config.yaml
num_attention_heads: 6
warmup_steps: 200
final_lr_fraction: 0.0
batch_tokens: 131072
train_tokens: 601600000
MLP neurons of a small language model. Each row is named by its layer, matrix (up: input weights) and neuron, and shows model dimensions 224-351. Each number is 128 + 32 x the weight over its row's rms, rounded and kept within 0 to 255.
Before each neuron's rows, "fires on" lists the tokens most often at its 100 highest values on Wikipedia text that the model never trained on.

fires on: "\n", "ed", " promoted"
L4.up819 [118 127  58 147 124 133 113 164 129 163 171 182 116 167 145 137 133  99  92 132 127 103  87 113 158 105  97  83 155 115 216 133 122  88 160 147 133 120 108 173 163 148  59  92  90 150 108  93  60 163 101 123 111 105  92 152 152 145 130 144 115 126 137 126  70 130 148 158 131 175 144 131 143 168 142 123 125 124 119 126 188 137 161 175 134 131 128 147 134 169 130 129 174 126 174 138 140  76 156 129 187  97 182  85 151 164 161 168 179 104 198 154 112 150 141 146  97 154 198 141  74 111 157  92 151  74 154 130]

fires on: " which", " that", " who"
L4.up1141 [176 152 110 132  94 119 172 154 173 152  99 116 116  81 188 123 104 177 137 157 119 129 135 126 111 102 136 104 209  74 121 141 169 104 145 145 131 167 102 154 101 109 128 181 100 130 131 127  92 141 113 115 130 131 124 117 202 189 118 205 109  93 137  75 161 137 119 122 100  73 160 103 138  48 145 131 139 111  65 144  54  71 172 114 155 150 129  63  99 101 109 150 168 118 119  85 134 192 182  94 121 184  95 186 128 124 154 108 166 125 131 142 189 102 108 163 105 143 148  84 186 115  86 168 184 125 175  60]

fires on: " to", " of", " for", " on", " with"
L2.up904 [156  50 145 133 123 136 103 160 132  92 207 105 127 112  87  84 137 194 127 161  98 181 130  68 153 125  83 156  81 122  87 127 128 160  99 110  97 199 129 110 114 157 129 133 102 133  71 112 143 111 146 127 142  61 149 126 119 140 158 114 133 157 151 100 161 103 128 141 149 123 149  56 147 133 127 121 142  97 144  60  82 156 123 116 158 125 124  83 160 148 132 169 194 173 163 172 110 116 150 162 138 127 131 117  69 129  92 134 118 138 133 104 152 136 172 124  84 147 105 107 143 187  65 144 119  74 172 126]

fires on: "it", "at", " of", "on", "id", "-"
L2.up427 [159 143 137  89  83 133 137 175 115 116 189 124 134 103 130  89 143 145 156  97 161 122 118  85  71 116 143 155 200 129  89 148  98 105 175 178 199 166 134  82 107  60  68 118 161 162  94 119 109 133 114 112 169 158 127 149  81 110 198 111 182 119 128 152 156  56 168 137 168 113 119  85 107 139 124  98 144 138 140 110  97 114  88 121 134 152  73 115  95 175 111 198 127 134 119 145  97 119 162 134 139 129 141 137  81 199 120 181 163 102 137 151 198 204  60 164 115 111  96  73 156 112 136 154  76  85 124 127]

fires on: " Arm", " pl", " b", " Pl", " colle", " Sus"
L2.up444 [143 106 150 113 112 136  91 118 173  93 109 100 147 148  93 132 138 122 110 155 119 112 101 133 155 114 130 140 148 114 171 151 137  71 170  96 139 138 106 175 208 149  86 138  95 152 213 152 106  99 182 109 133 158 125  71 124 115 178  95  59 133  68 194 101 103 131 120  60 115  78  92 151 154 131 136  61 130 101 144 143 148 156  79 108 143 117 118 132  99 136 131 148  47 118 146 132  75 128 124 106 117  66 145 119 129 130 137 108  80 166 113 118 124  93 175 130 157  82  65 136 206  89 132 147  96  77 135]

fires on: " of", "o", " (7", " number", " |"
L2.up632 [146 112 123  84 116 184 130 164  84 134  93 153 136  57  87  59 120 119 199 175 129 122 165 142 196 138 202 153 124 106 133 157 143 164 140 177 124 143 160 173 142 150 153 139 112 168 187  65 164 170 132 101 106 132 149  85 107  93 157 126 103 109 140 172 195 109 160  98 132 115 136 161 154 103 104 131 109 103  78 101 143 158 116 180 150 155 102 139 129 136 115 112 134  68 126 100 126 104 142 161 123  99 148 110 150 112 178 115 105 175 118 157 117 130 126 132  95 157 187  92 100 149  71 166 139 171 116 139]

fires on: " |", ";", ",", " and"
L4.up1087 [182  74 150 212 131  81  98 184 123 108  97 135  82 131 127 170 100 139 107 116 118 129 131 143 110  94  97 148 150 142 135 195 115 150 151 120 126 109 132 130 153  69 150  77 180 143 147  97 155 124 110 113  77  56 123 100 124 163 150 118  89 197 112 157 162 158 181 196 127 119 108 119  60 111 130 129 152 145  87 111 118 154 150 192 106 141 121 138 141 139 136 110 170 152 154 101 143 125 145 112 110 143  87 144 136 108 136 130 125 111 130 139 164 128 126 126 166 117 102 175 180 118 128 111 138 102  87 114]

fires on: " and", "-f", " as"
L2.up1818 [139 147 190 119 122 127 123 142 129 128 130 135 126 147 146  96 104 110  72 150  53 210 119 134 103 135 149 114 106  88 117  96 165 112  73 125  82  75 116 105  83 139 133 100 141 126 123 126 136 138 159  92 105 120 129 149 131 183 161 144 189  93 137 188 120  78 102 144 120  98 103  93 120 127 153 109 122 139 193 113 145 175 159 110 106 144  84  92  66  72 120 117  96  73 125 153  92 169 141 146 200 143 132 115 130 138 163 110 146 146  80 121 158 108 166 169 155 125 124 137 125 131 113 154  43  98 148 115]

fires on: " the", " This", " of", " from", " Dr.", " The"
L2.up1957 [107 124 107 112 136 156 195 141 109 118  95  85 161 114  87 143 105 131 166  89 115 143 148 154  92 131 133 151 129 107 133 134 118 146 132 119 127 177 170 164 139 104 106 139 186  73 122 101 188 151 112 171  89 193 110  82 131  93 153 156 133 104 124 100 115 127 106 137 135  80 119 104 128 152 109 167 124 127  85 127 160 111  66 124  97 128  47 102 127 105  92 133  76  99 115 156 117 110 172 125  51 116 162 127 112 120 153 124 133 138 150 150  82 116 126  65 162 130 154 138 107  36 159 182 143 137 124  73]

fires on: " as", " be", "og", "ord", " on"
L2.up331 [141 157 110 160 174 123 167 130 179 176 125 111 105  94 152 103  49 190  89  91 143  98 109 118 126  78 110 106 147 114 121 126 116 136 137  97 155 141 121 124 141  87 131  98 113 121 149 160 144 140 140 180  57 117  76 127 138 116 156 133 132 130 129 126 187 131 146 139 136  91 148 161 157  96 184  86  67 155 124 147 166 138 164 131  59 127 148 105  87 176 132  95 110 112  93 159 175 100 145 161 126  96  93 168 138 100 148 168  78 104 145 186  91 165 153 151 112 127 190 165 124 115 109 137 111  97 192 154]

fires on: " as", " of", " As", " |", " most", " from"
L2.up1283 [129  94 152 157 158  95 129 139 153 156 119 102 136 128 111 133 118 111  84 131 163 127  97  67 124  64 155 159  97 119 176  89 174 162 130 116 170  93 167  79 155  29 119  98 130  80 156 119 143 143 192 131 121 134  91 142 133 166 192 116 125 174  91 118 205 137 108 100 145 116 121 155 134 126 119 161 135 130 137  90 155 103 149 147 137 111 134 159  97 117 115 166 100 125  97 136 150 183 161 105 159 136 144 199 143 146 199 110 132 163 141 163  87 157 121  86 105 106 120 188 145  98  84 121  98  98 118 144]

fires on: " |", "|", "-", " who", " ", "\n"
L4.up1129 [114 150 116 125 155 165 154 103 134 120 139 150 120  96 128 117 179 160 154 156 145 193 148 134 142 118 212 142  92 143 151 103 170 150 138 113  65 137 148 135 102  77 176 130 160 169 130 166 127 124 163  84 105 171 154 132 166 155 107 190  78 102 127 139 211 120 141 133 140 151 101 120 117 101 116 116 140 106 145 136 105 108 176 164 114 123 136 104  84 119 161 164 129  75 105 100  93 162 141 138 117 172 115 114 129 143 110 121 125 139 109 147 113  70 128 139 143 130  87 107 143 111 183 160  97 104 131 152]

fires on: " the", " as", " called", " named", "amed"
L4.up933 [ 95 132 129 175 122 124 154 142 125 117 102 155 134  95 154  86 140 167 120 126 149 146  97 188  93 111 141  61 122 138 126 107  93  51 181 116 150 156  89  83  92  96 169 157 137 190 145 127 145  99 129 132 108 157 112 113 138 151 110 121 113 160 127 150 107 125 155 101 168  62 139  70  90  99  91 134  82 154 189 137 100 117 142 132 129 142 101  63  85 117 182  58 120  81  65 136 142  88  80  75 103 112  62  84  91 153 126  93 132 128 141 178 164  64 125 110 119 163 154  71 110 152 127 194 115 130 186 128]

fires on: " the", " of", ",", " |", " which"
L4.up750 [173 161  98 115 112 105 197 115 138  99  78  93 123 110 122 128 125 138 179 114 123  94 160 121 147 145  70  78 161 120 133  91 124 176 175  75 120 126 103 158 151 208 136 117  74 175 130 125 111  98  87  95 133 145  96 135 146 185 101  78  82  69 202 144 136  95 113 167 116  97 126 207 135 132 190 111 150  92 184  85 120 112 127 102 116 182 104 139 145 121 142 193 117 126  70 121 113 152 215  64 116 183  64 105 133 138 112 145 140 105 118 165 131 173 144 126 109  89 150 149 161 126 104 176 136 101  70 119]

fires on: "w", "b", "k", "v", "f"
L4.up1198 [113 121 117 162 162 119 188 136 144  81 169 138 118  96 167 148 134 148 122 146  74 132 101  53 143 161 106 129 133 130 164 158 142 164 109  93 131 152 183 105  66 155 147 139 113 166  68 149 114 152 140 203 127 129 126 133 147  81  97 124 117  85  89 155 145 155 138 133 141 144 128 180 125  93 118 105  89 172 163 129 161 148 117 145 172  48 121 157 151 168 242 102 112 132 119 153 178 125 137 100 176  90 151 114  70 206 151  93 118 126  87 105  86 119 102 120 134 132 182 110  20 126 113  96 201  95 133 151]

fires on: " of"
L2.up1131 [ 84  79 155 156  96 121 138 118 192 100 148 105 126 120 151 109 128 110 128 110 145 157  67 139 147 172 104 110 103 132 107 140 187  98 176 133  90 166  69  93  61  95  97 163 130 138 166 144 140 191 138  79 140 104 108 164 115 148 126 148  68 119 140 127  87 143 148 127 136 198 141 147  71 132 116 147 148 121 113 163  78  97  90 190 111 148  62 111 129 128 146  71 147 184 126 127 124 112 130 168 128 137 129 134 209  89 164 133 140 148 169 209 130  97 101  47 116 173 177 120  96 155 136 101 164 133  82 137]

fires on: " |", " of", "U"
L4.up341 [101 162 105 122  95 158 141 144 168 188 159  93 101 128 105 111 183 125  96 116 171 137 149 109 138 146 125 124 136  39 104  97 129 161 111 164 145 186 155 123 166 102 157 150 125 246 118 110 105 127 108 155 139 107 103 156 120 122 189 175 146 116 139  91 163 115 113 214 181 131 153  82 153 137 150 130 149 150 134 109 170 177 118 134 126 114 109 103 131 148 199 129 127 114 124 138 109 119 163 188 134 147 123  76  94 132  88 164  88 113 109 127 177 207 190 130 146 142 107 130 164 101 113 157 175  90 155  71]

fires on: "-", " Party", " "
L4.up1281 [213 162 107 131 157 169 101 139 146 154 134 122  96  62 171 106 114  93 139 173  96 104 159 120  92 167 141 115 152  86 163 155 147 109  87 140 122 142 137 143 109 105 155 159 114 101  81  99 115 124 123 139 154 118 144 148  92 116 140 136 125  97 161 128 171 141  79  77  71 153 113 118 140 122 163  77 138 104 145 152  49 100 129 161 122 101 121 128  97 173 117 150 197 135  72 134 115 140 130 103 162 118  55 137  84 169 164  73 146 134 154 168 163 102 160 151  78 134 186 192  67 164 148 137  99 108 190 149]

fires on: " at", " for", " the"
L4.up1117 [189  99  83 101  88 175 126 155 194 128 118 182 181 183 142  80 139 114 111 100 140 133 100  66  45 135  93  83 109  62 171 142 178  93 157 151 124 149 160  89 117 145 108 104 132 162 147 113 122  76  57 152  88 131  75 163 159 169  97 146 122 124  77 115 152 117 133 115  76 103 147 101 115 140 162 166 124  85 140 100 164 103 154 152 130 169 152 123 105 180 138 117 147 130 118 115 123 127 139 161 137  92 123  88 176 134 150 136 130 117 138 129  62 145 194 121 125 107  93 168  98 138  95 136  94 164 175 137]

fires on: " of", " time", " other", "mer", " longer", "ra"
L2.up1135 [118 133 132 140  77 125  73 144 120  93 133  55 140 160 152 141 147 153  87 125 125 137 152 103  97  89 116 152 177  80 141 125 149 130 114 119 172 110  91 109  73 157 190 147  83 112 199  92 104 147 177  83 150 143 132 155 101 129 128 158  72 166 134  98  96 136  94 141  86 184 113 171 106 148 174 112 170 118  78 192 133 123 114 113 154 198 170 139 197 180 169 158 128 111 139 157 173  87 113  86 185 118 157 111 167 118 158 135 116 152 106 143  97  76  68 146 122  83 144 171 127 137  76  89 109 149 123 146]

fires on: " |", " New", " of", " and", "|"
L4.up1463 [156  80 104 120 132 144 138 147 127 186 135 145  96 152  97  96  74 130 179 137 126 211 119 117 199 149 106 131 117  96 127 120 111 152  78 115 121 104 174 121 166 127  96 100 163 177 144  95 107 155  80 185 115 192  94 164  96 148  88 149  73  87 159 128 160  89 115 162  76 156  87 183 133 100 112  82 136 110 119  79 109  91 154 110 200 148 130 209  78 169 129 175  97 140 102 145 159 112 141 106 137 158 130 169 113 142 149 152 150 150  84 216 175  75 163 122 118 125 181 160 132 207 118 189  59 143 162 110]

fires on: " which", " that", " It", " it"
L4.up931 [ 97 118 151 210 174 124 147 146 133 206  44 120 110 125  98 143 123 139 177 138  97  80 117  98 132 123 110 100 157 118 102 126 132 113 104 123  90  91 147 162 154 132 110 115  91  64 130 180 167 136 158 122 149 165 125 177 135 163 132 127 129  84 118 108  65 116 142 111 155  73 109 126 133 116 121 157 106 188  92 145  95  99 125 118 207 117 170 129 117 177 144 162 158 129 108  99 185 140 133 136 103 122 179 169 127  86 127  88  99  60 185 163 104  58 153  80  95 199 173 101 168 119 121 112 120 156 129 111]

fires on: " and", " while", " |", " contract"
L2.up1218 [206 123 143 202  87 116 111  91  85 150 139  38 139 193 119 200  82  94 140 119 117 137 123 151  79  98 122 130 146  95 154 179 165 173  96 167 103  72 118 133 145  92 117 122 136 130 160 168 165  98 186 115 103 127 104  91 154 153 119  77 136  80 120  93 123 117 118 172 103 119  98 117  99 146 177 142 122 126 121 154 122 155 174 111 152 175 156 167 134  92 117 132 118 187 181 145 124 130 117 101 126 132  82 117 147 131 138 170 127 117 124 155 150 211 104 181 115 118 130 115 144 138 194  89 157 102 111 141]

fires on: " as", " As", " J"
L4.up1608 [118 137 192 103  91 132  93 157 142 213  63 154  99 169 146  70 133 154  96 122 134  93  99 136 105  96 141 102 130  85 117 135 112  94 131 128 165 123 134  89  68  44 100 112 133 158  85 129 123 172 121 142  95 115 103 185 169 160  98 218 179 144 153 155 202  95 103 135 126  76 112  75 137  94  98 151 154  96 138 150 104 122 120 139 132 156 156  87 129  99 160  93 159  92 120 162 164  79 168 155 161 152 158 163 123 137 143 117 134 108 116 138 151  62 123 136  58 114 177 143 111 117  82 103 123 143 167 178]

fires on: " of", " by", " |"
L2.up494 [113 161  77 138 147 105 134  84 112 175 131  93  60 181 100  96 145 177 164 130 179 115 111 114 170  88 142 175 136 171 181 149 170 105  87 102  93 155 135 170 143  68 145 106 181 186 118  98 155 147 144  76 126 159 115  99 141 120 129 112 106 123  87 114 103 181 122 118 109  79 129 156 147 143 132  88 113 184 115  89 112 172 116 181  98 136 130 155 114 159  60 128 163 132 102 134 174 163 109  87 176  61 145 172 132 124 122 156 144 162  85 170  67 158 167 148 125  98 159 147 158  90 169  91  70 177 177 165]

fires on: " |", " a", "'s", " but", " the"
L2.up1 [121 101 121 118 166  94 151 155 132 143 171 127 116 198 129  85 155 100 129 121 125 166  92 157 112 102 119 139 159 163 109 112 116 111  53 136 181 143 161 139 123 107 158 106 114  89 129 127 140  99 168 142 107 115 159 114 156 110 124 124  92 174  76 114  88 152 172 163  87 127 123 118 150 165 155 126 194 142 126 117 115 134 150 117 131 124 151 106 156 100 155 149 173 146 144 135  97 156 155  90 131 106 124  76 108 122 169 112 144 147 125 100  95  76 158 173 140 177 129 120 130 188 115  99 146 117 115 109]

fires on: " which", " that", " in", " (", "s,"
L4.up456 [133 147  92 149  87  97 106 121 104  72  82  86  92 126 139  98 120 172 130 110 112 117  89 123 115 147 176 148 217 134 172 131 154 116 132 124 123 121  64 146 103 114  96 141 114 132 107  72 112 180 110 128  81 116  72 160 147 166 140 133 148  92 139 133 166 117 146 171 162  76 141 155 117 129 165 184  88  90 123 146 112 160 205 145 122 131  89 105 140 163 129 119 150  33 115 197 125 180 130 170 102 184  93 160 140  94 183 112 156  92 133 173 115 136 124  98 127  99 109 162 126 155 150  98 121  86 158 130]

fires on: " in", " to", " of", " with", " at"
L2.up631 [186  87 146 143  97 103 133 221  63 121 134 171 123  69 142  80 140 141 124 165 139 167  85 144 105 128 118 138 123 122  84 139 146  96 116 163 145 170  85 116 119  82 179 146 157 129 125 104  95 139 123 159  83 102 156 153 115 140 148 122 115 165 150 151 144 123 107 111 141 123 138 131 144 133  95 176 149 172 144  52 188 144 234 119 146 140 145 155  64 140 162 106 149 122 171 162 187  88 176 155 140 137 172 104 137  34 140 162 101 165 134 137 125 124  78 132  76 121 120 147 128  99  86  62 182 113 139 123]

fires on: "\n"
L2.up255 [110 126 119 137 143 126 119 120 130 152 166 147 183 167 137 152 125  81  99 153 134 159  92 178 107  88 101 105 113 146 114 142 164 112  97 120  78 161 111  86 124 125  98 147  68 151 118 147 176 169  77 162 122 131 143 178 141 159 144 154 123  99 112 125 102 189 135 167 122 114 131 147 139 133 136 124  88 128 167 116 191  71 129 133 138 118  83 113 128 207  94  43 129 141 165 139 106 103  88  87 135 104 139 103 153 242 168 110 174  93 135 105 137  82  96 144 146 165 168 128  58 157 144 122 138 138 120 121]

fires on: " of", " Personal", " When", " household", "az", " At"
L2.up527 [119 169 183 162 113 141 189 123  97 150 104  86  72 121 134 192 143  95 123 116 102 136 198 133  74 101 145 138 126 135 165 126 168 168 129 159  88 200 120 123 136 144 168 126 139 103 130 115  72 174 122 118 153 137 129  94 122 117 196 157  66 147 159 137 152 154  90 119 102  98 140  88 129 133 112 153  76 161  98 174 134 133 149 115 121  78 157 159  96 180  99  66 167 107 118 101 194 135 111  68 120 101  79 167 170 114 169 175 149 113 110 187  97 192 127 115 124  57  94  92 109 127 112 132 143 111 134 148]

fires on: " that", " he", " their", "he", " which", " They"
L4.up1806 [158 174 156 181  99  77 152 120 107 136 130 149 123 102 150 170  73 127 187 102  95 128 166 149 200 105 136 114 149  99 117 112 123 118 122 124 123 137 110 127 143 134 125 109 123 138 144 140 166 105  98 122 156 121 121 139  77 133 182 141  97  87 107 122 137  68  98 128  73  50 148 144  95 135 127 121 118 124 109 128 112 118 154 132 193  49  65  91 123 174 133 121  84 129  98 174 140 175 152 113 153 155 133 148 166 128 140  83 125 118 162 109 138 107 143  87 164 148 149 123 138 106  91 114  83  49 107 140]

fires on: " of", " in", " to", " with", "ary"
L2.up1278 [161  24 126 137 149 105  89 130  72  92 148  95 190 164 117  77 118 100 130 180 152 145  81 145 106 135 102  94 138 149 119  99 181 131 148 144 135 109  37 134 133 130 100 116 125  84 150 112  94  97  93 101 163 122 144 151 138 162 106  66 132 172 143 152  88 145 144 143 134 135 130 104  87 157 150 127 119 122 116 161 175 144 179 143 170 144 118 102 145 156 146 178 168 131 139 145 123 107 119 141 161 117 120  92 196 151  74 116 102 161 147 147 107  91 179 113 160 137 121 129 140 151 129 125 167  83 143 121]

fires on: " In", " and", " When", ";", " of", " when"
L2.up338 [157 115 164 103 118 116 138 143 139  70 149  95  77 118 144 160 114 106 140 150 134 186 141 117  82 130 165  93 154 154 174 182 114 124  96 181 160 178 151 139 142 170  78 143 156 128 198 123 117  89 131 129 120 147 130  71  84 118 138 162 106 139  96 173 141 103 154  70 117  62 108  96 201 135 170 156 124 131  95 121 110 121 112 122 140 124 111 121  83 125  86 143 160 146 117 128 162 204 114  81 158 147 137 167 126 113 157 189 145 113 111 126 119  95 115 129 151 116 129 110  88 143 144 109  94 110 188 166]

fires on: " for", " of", " a", " on", "For"
L4.up574 [133 115 139 127 176 123 181 144  91 132 153 143 144 170 108 126 117 116 149  81 159 117  75 109 143 161 149 101 145 105  97  48 134  87 135  97 104 173 162 113 102 102 105  50 150 107 136 132 133 120 147 137 166 116 156  93  90  95 145 111 144 126 158 104  93 128 107 146  66 189 150 128  99 136 143 107 150 112 130 105 158 139 154 115 120 128  91 131  62 152 119  97 118  62 169 144 129  86 110 172 162 132 148  92 161 139 124 128 111 174 117 184  84 173 118 143 104  84 157 132 116 125 105  54  47 129 116 118]

fires on: " on", "ent", " backing", " in"
L2.up1451 [151 156  77  48  45 173 164 130  77 147 129  68 170  84 162 221  80 108 232  85 163 117  96 114  51 204 116  88  88 170 142 126 149  64 127 101 124  91 174 144 103 140 145 172 149 161 106 132 113 108 140 146 121 142 115 128 133 175  96  88 161  96 115 167 143 113 105 140  97 105  83 131 158 117 145 199 158 130  99  73 147 119 173 128  95 153 126 127 110  97 170 162 153 122  77 164 167 156 154 101 149 115 172 149 143  94 117 115 115 143 130 102 110 131 144 115 149 195 135 167 119 127 145 145 121  94 153 100]

fires on: " in", " ob", " on", "om", " am", " v"
L4.up278 [134 180 117 148 103 107 165 107  50  68  80  92 130 137 127 134 127 152 113  85  64 125  55 142 141 161  95 126 164 135 131 113 151 149 123 154 137 103 149 114 120 140 120 143 147  62 118 168  97 131 115 134 106 144 111  90 128 122 131 141 139 186 146 123 152 126  83 120 113 129  89 146 152 127 165 156 145 178  61  79 163 110 240 147  87 142 107 163 141 119 108 152 154  82  89 159  88 160 151 135 112 119 141 107 101 129 186 105  75 129 172 132 153 165 161 167 120  80 151 185 169 114 147 111 126 160 105  82]

fires on: " of", " from", "s", "w"
L2.up386 [171 144 169  99 155  98 161 139 112 115 119  91 139  54  80 152 167 200 124 117 108 106 147 117 190 115  91 139 137  80 154 115 152 148 126  65 187  94 109 108  75 103  89  93 179  76 133  89 140 113 154 229  94 132 121 132 117  76 139 160 127 161 129 187 115 150  95 128 115 142 112 156 102 216 156 115  91 190 166 117 135 139  98  97 104 151 178 177 119 134 100 161 146 103 128 147 157 116 223 179  83 131 131 125 180 107 139  88 162 147 145  84 100 124  97  83 144 123 191 127 150  87 168  93 141 130 127 109]

fires on: " of", " from", "al"
L2.up662 [135  95 113 135 102 127  82  96 133 141  73 113  97  79 129 107  55 143 119 133 136 123 130 106 139 109  45 101 134 105 155 167 113 120 136  91 173 135 123 151 136 133 125  84 149  82 106 147 165 134 100 163  53 105 171  85  81 123 150 119 134 153 165 145  87 142 153 163 155 106  47 151 147 160 150 161 102 103 174 114 140  65 101 104 219 151  77 133  90 145 125 170 125  53 138 160 165 103 147 130 102 137 160 138 117 140 125 120 150 107 157 124  82 121 137 131  88 123 167 140 121 123 125  53 193  99 122  90]

fires on: " of", " the"
L2.up235 [142  69 164 140 147  88  87 101 110 103 123 167 150 123  89 132 147 135 146 151 118 136 114 138  98  96 124  93 105 131 135 153 153  99  95 130 164  75 162 124  79 163 151  79 107 110 179 129 116  85 130 161 140  74 101 182 129 124  52 142 120 130  91 113 151  86 129 127 139 118 103 180  53 122 163 188 187 131 104 148 172 123 187 155  90 153 130  60  92 138 195 151 123  84  87 135 137 103 124 116 184 159 172  83 149 128  98 142 109 161  89 118  52  68 171 132  88  87 111 115 144 155  89  75 135 155  55 123]

fires on: " to", " of", "\"", " for"
L2.up1483 [ 88  76 116 152 158 171 147 175 124 115 118 147 130 117 141 140 137 146 113 194 147 130 163 172  91 128  42 110 116 132  98 127 156 162 185 143 108 188 167 139 142 106 132 155 120 143 120 151 113  96 108 151  82  43 103 230 135 101 132 116 124 154 103 116 143 104  68 129 133 137 164 172 106  20 159 157 113 161 140  94 112 191 202  78 147  74 145  62  79 160 128  86 138 157 128 132 140 153 130 162 105 102 151 131 174 139 163 180 139 167 114 107 124 135 117 163 114 118 157  77 126  63 117 138 155 147 125  74]

fires on: "\n"
L2.up610 [139 126 116 217 145 145 107 133 200 109 131  97 120 119 115  48 175  90 132 129 136 199 120 162 134 106 101 144 149 100 107 131 204 139 172 112  86 153  85 147  98 150  51 153 119 147 131 176 195 139  90 110 156 156 181 121 146 141 151  93 161  88 116 136 176 151 119 161 113 126 105 121 149 118 171 142 116  57 176 140 167 127 143 168 129 116 147 164  78 150 154 118 177 136 157 165  98 137 102 186  88 139 125  81 143 200 145 175 127 104 112 147 126  46 163 162 174 153 185 135  73 125  84 159 110 163 126 111]

fires on: " of", " for", " in", "American", " to", " film"
L4.up1518 [156 121 139 184 158 109 123  95 112 162 106 142 142  99  73 173 111  85 107 116 176 175 131 146 154 166  84  75 151 116 169 121 125 141 214 130 131 148 165 145  98 150 140  55 137 110 152 169  90 159 103  90 181 167 139 195  62  95  32 118 109 116 152 134  97  90 182 118 142 184  93  79 145  80 155 126 131  79 112 159 164 166 161 147 179 182 125 161  63 134 118 116 145 108 148 112  92 155  85 169 138  81 119 108  94 125 118  67 148 125  85 117  95 114 127  89  68 156 149 165 141 103  76  90 148 118 123 153]

fires on: " of", " |"
L2.up1093 [193 129  66 149 106 158 163 106 150 100 103 135 160 130 131  83 104  89 117  83 114 128  89 125 191 153 125 107  99  84  78 139 207 115 123 162 146  90  65  95 159 162 129 161 122 124 121 144 116 128 104 103 146 183 101 190 144 117  82 184 130 127 111 102 120 172 167  87 102 152  91 120  79 169 101  97 120  94  98 126 111 152 116 144 184 129  81  94 112 170 115  95 130 105 148 107  54 118 127 165 141  79  57 103 214 123 128  90 132 147 177 152 157 129  95 126 141 129 171 130 143 139 162  91 103 134  96 119]

fires on: ";", ",", "s,", "),"
L2.up1755 [ 80 142 127 124  99  91  92  74 127 115 172 125 102  97 138 109  92 111 153 169 121 102 168 149 118 121 116 159 105 158  62 108  93 121 176  84 125 170  81 138 127 105 104  92 144 145 146 196 181 110  93 125 102 164 137 134  73 131  56 178 121 126 127 140 163 150 116 112  82 105 161 147 113 156 149 102  91 147 112 155 143 122 162 106 133 141 127 162 118 142 145 123 145 155 121  89 123 131 126 109 136 131 111 164 152 125 109  78 119 167 123 119 143 125  98  69 127  87 103 153 168 146 137 148  98 169 155  91]

fires on: " from", " joined", " by", " for", " to", " studied"
L4.up1315 [121 108 147 145 163 105 139 159 128 147 101 126 124 149 122  88 182 125 161 131 134  63 133 147  98  96  89  91 138  94  57 193  98 128 152 180 111 174 143 132 148 148  45 124 115 143 118 155 127 105  92  88 109 115 150 103 147  87 147 168 121 155  94 126 133 125 115 132  99 130 118 177 102 148 129 202 134 172 182 113 133 106 150 110 127 118  82 139  95  99 160  95 105 113 126 117 140 122  97 135 108 103 148 176  85 116 165 116  90 112 107 203 142 166 118 109 108 119 164 102 105 144 175 120 114 115  96 113]

fires on: " as", " As", " whom"
L2.up1525 [131 107 153 145  63 178 118 136 172 133 209  86 114 179 112 177 116 145  46 145 136 123 106 166 133  81 111  95 100  57  99 125 173 109 161 148 170 157  86 103  39 107 108  83 126 123 133 101  96 130 140 158 152 176 154 167 188 171 126 133  93 105 178 125 161  94 143 181 128  78 146  71 108 181 115 222 139 111 142 147 110 132 147 101  90 153 124 103 104 191 134 153 143 127 100 124 129 171 169 116  89 120 150  83 143 140 120 100 167  78 182 109 136  87 136 245 130 111 139 131 112 135 108 139 166 117 150 144]

fires on: ";", ");"
L2.up1148 [ 83  98 159 135 124  44  57 114 107 104 217 112  83 132 112 169 119 115 134 110 136 123 139 115 127 147 125 174 136 102  80 103 169 145 144 105 151 103 102 115 119  43  42  95 117 112  97 186 146 115  66 111 215 190 126 127  88 184 110 128 131  87  93 132 108 106 120  98 175  83 159  73 128 120 133 141 111 126  70 195 192 186 107  47 124  98 110 111 141 159  90 139 141 137 125  45 103 160 136 159 166 123 153 153 158 162 117 131 158 112 118 127 103  81 123  89 122 164 103 127 143 122 214 136 124  90 197  99]